MLP neurons of a small language model. Each row is named by its layer, matrix (gate and up: input weights) and neuron, and shows model dimensions 0-191. Each number is 128 + 32 x the weight over its row's rms, rounded and kept within 0 to 255. Numbers have three digits each. A neuron's up and down rows have the sign that makes its largest values positive.
After each neuron's rows, "fires after" lists the tokens most often just before its 100 highest values on Wikipedia text that the model never trained on.

L5.gate199:122132081156096103087160150124133087172142065075155129097144170124116167088106108115176144157077159173129129096159151175114142112141151138116130099146200062120130088139079116150084159165168151119092157169034203075074136135083119153127136148084144066067113154157091078080090118150159126155097118045184134099135165129107107101093138117135117129170141057113121110154155143143176147145096137143093047114154134132119147116108132141179125118144104061131116143150136096146169107151119123102093125155136189172109159220153108147153133115130125182112142134162152100090138138146082115147
L5.up199:111114136127112127058123186120114126156154127131167145074158099108173079128129145074136140160102105182138087122128168106110125102176189134117165143179149146128154101145100134181147143165089114164136151127054118134134160151062133155109131167054088105027119147192076121135170055062126169099123081075165164122168089153155157109116189117101113148169144120149152135136150143092126140150126104121131114166177141116085116172138125100116141151143101080078145208104166107154153148141168143097143121116104096133170170134136180154072132185181091097065117149130124123081154136118111086142
fires after: "0", "200", "1", "190", "199", "L"

L9.gate117:087129082134147086122126141139108172148103116038142125107166064175161155115146146074178169106209160158156136114087096081126141137079072152093134101103138064081141136145159090139136090102154139122102119146099173145105133117187131208145192123142130160088084141173187104108069161133087073149043166119196121124149129126105163119153134102132148092132101155146108092133120105115139116114099171087137102095120158166091175124108082164169147157097105119138116076125177137203146138158116188115157141120176130161125148135103117147127110124171124102057079166116166127177094129136145123131
L9.up117:149166079096130117129157161141129090156136087144118142150135105110092130164096131100149145181089103121144083160189163130101093133153121160157123169204229097140108159101104076160111103139141125140137173134162177129101179098105188097141108120070077151098116077117188139120213106103109183150117152087053123146164137190160188168146159145104112097130101125169074174186176131088110146118164174149153152118158159095191088108178121097146115128129101128096117143144094117160159127109105142062139137173132110135188142108094132139122150077118113106076119140168139172103133114115170116080
fires after: "198", "200", "199", "202"

L6.gate333:105110147157160114111105150166104123091175125069140110165155142130093103118140113110154133121098101193108176144165132124129117131099144126135135100136109117098153126149152098124124112076062126066109104085103088110140147156099119094104068159180125167070094165170126125144103150090137110192104151133157109174175086079062068073117088131104180143138149128159038145155104184063114138148140159100055035156114105138136091129184115102126143178154080112159126135105126122104149098126169160146139074128121124122094187118135183111123106063150173095114148103165134063112137108190154110081
L6.up333:143084140149086155204107129156119113136194144151138117120102127094117116116109159156127083131154109085119170151148111136117100113153060098076130113139132142119190108095197121069081130167097103133117148116143166115121093153132164109121133155166151128133076093094122181124111154148132103196118079111087168098124144134145107127164171151118115180036140193122148215119087125114149073167141183167082093090089138168058149162066129121086137156147082157097179153159145155083158160128125163199134096149137125116178147095106148110116139122132095109164183133181167097135086137146171131073
fires after: " ", "otes ", "Lab", "Tit", "le ", "- "

L6.gate58:066132100066136116068103094090151149101091158113154187114092196090148175191174118177140102078123149114074117174144138134107124139150128129117059110173129061137142117134140123127126152108092133155128148159105091080129131089191141160173088132145153071112138134110168098125121130119134109147154130094164163183094129112089141089097095024076146109103103089157096175135115147162140116081116114140149087165145149103175101184150143113136123093108068159112147159142128145124043135079141134171136109143137165100077143145118127117134207166134126134101129180195126125132110156187097113066
L6.up58:141110141073170149128079101137169130154090094099136113164117146107102117173171153128068144102131196113084091108113118141108151098127126137110150111131123194174180173096137159185112173124131069141099126067123141049168129140155125123153077140099133166150133090090153116068109121114174168073076120160105140162079156124154159147085160121201104091142111137147103161088112080114116189073100118119068115117133077120143081150104156136124134097097099103131161109043131113084112102149165156147097073119080140099139131111126155128066168110092072171071060133121098126148150085079152144109
fires after: "d", "- ", "en", "con", "am", "an"

L5.gate310:154114120132085113136098069144158054142156123136137085182083090162203117121090145142100153116142122095139169135088132148092161144135129207119139078146120107185120150122152086139131123084090125135129046126162125157138096142140138173082145165065127160156110107132161121137120088076229122134145167105149106160167075112122115162129089162151098158146033075121140147072140124136156147106062126112115149126140187124178174151140140121128116137135139125090145178173152148079162088113102119080153150126150112147227109142120101126151072126096158111116090101073124151131179174123102164092
L5.up310:168152139079130127153094071151129129134151143176132154121127149084145077114095149145138070110081081073078130058094168122141142176101167133120116136081136132097150100058140144146084055216142159105154132154110156075137139165155134156087192106167155149145170100098139108128059163112202075146132155136117119133088141089154088129126094137151090134139110163072150108114099165151134151164109143170134150163101038158069105084138133162177133094183134122122134133175143101143199171103137089142071168125127107113091121146117110142140125147176119137071142130178147150175111097102131123177
fires after: ", ", "s", "h", "equ", "des"

L6.gate154:122082092120089175132167068097150124120087175104111143159155184130081184139124184124161097120106140159157095133091125132130173137194137072075125161102087123143145131199136146076161156139132107110213109133113118124061088094089068165183072104097139154070147130094100080123174074136192111130154098144070151194075067106137080170139080152106156144123156119168083136189163185132137115136130124130129114120133135151148101166159100107068133168176098070177118157148099133110172137127101148112160153100146117129114113105111120133128145104107168137145145097137174155115100124106187142154
L6.up154:128153165135113166133193083115125070152126165150155168095103135147120100191096129093085076170149111166142150088060151135140155125086108121093144216167184136211136134123159150125177097153127149093107134113070089128098136077134144151134093138159135179173143160133141143136148111110137164172115156183126109154090142107142117159140099199096139133123174164158097191141135146220105077127192125140149168060161097108137120148113124114103165117193148074126105123127120160148101189113089148139120197119111112142125142104147058102096068079124124101116138136172127089083110135147093093123
fires after: "An", "J", "th", "Th", "con", "I"

L5.gate109:135122159091153124170133142106128136042146171169076142165165103157142119145114162126124120116116116129227120154156165121146123117095169138120067212127130115103145091128148165094104078133177114152145138150101109113077120115132160131101123195175211138160117138162120131218153083158159090167064092140075126101119118084133102143110149073168079110150103140112149100133109101151144152128112201129126192098087127103130167158139121090134098210137100135132095113121129069120122158089113147134149187077142158135149170111136136125164118144149125127135090147168129142199115122150135186035
L5.up109:138171124103127141153178160113109212114086197124135110140080109116142060111159095129098119132097048144124169172095178156162154210132178123167154166080124157144121172167123115092122094116167120120084168144145117145091126085179102139111102110186116062089175107089156111154120162109133134097121120121139184108135125120131151123113110087119062137156097144120127190149110025157144169126172113106171144084096117102151123132150169129097087157116095177148137160132151108182156123107112116158190088144081150126206211094140114096127137127103098143075125126135138157174122169114130111111
fires after: "g", "G", "Sh", "n", "r"

L5.gate169:141163103110074115128059119132096160121127164175136203127079182126182146144137160091079142105136137167122135151115123141093116127047096106141119167066034074110127130084183146103142119174110137149105166095127067138083107161136129142171120105133152117106184177137136171126141135071100089121133128168114120076133111140146087114164096177101129078072154118076116196119148089118180109139165177083148113152091162110166122081115136106128138147134093120093152142103175136146156069168156120112130112107135166162075063128178126129169137165148136126149075193183141107087132122162171117092
L5.up169:136100123101101140123116122090126156108141202124076106196149118129086098084132138170088202106158099096137098063120132144116122081100137114148139100162093121183148113102128122103141155100139092070138127111140092100063141056075134081138159092074162183137098155065198179071109143140205072123130153141169111080114112100185187101177135156074147131150131107168145136141109138128117095138127151085180118138153136106118101099111126102109171115153104132165096135118189119199095185142177072153135137087125161146083096131109148125119133115121122144073113181181110081131130103120078127165
fires after: "y", "A", "w", "E", "m"

L6.gate94:089148126166124157080120050120163120135067144137143104102109102132080141145121116166158099055159152169084110113103166096114118115122137120087116177188157132114133142119112136169165076165156058124139075154081104082139114125177163095138070100082143152138112145131133104101142187181092103086116095103115114136105145122211148099127154093142131154079138119122142145130082138213106159121110078121143125142139098166047125161083147148156119135148095134161100060098116140120122104106111117076131138060113095149082102148081069141087076086101152069181125132053161140119139182122091131152
L6.up94:101103202130129110134172155158150188171139103157094104077107124140054134164080136065120101081132101142116140162109149100140143136153110139119102127204091129126124091116153126120133084199120019121127174137135126095157135138140176191108099109158159144076125181141172118144133133128167141165110122083085102200100179130193148149113172138130145124120102147094128131123158125161078139163070073125126122122154161183072134151171144180112078085127105094188161175166086128099097066124120147141080144088108159117121129158159100145072133156094160137177144096129182115087122117088138141125
fires after: "in ", "of ", "more ", "le", "op", "for "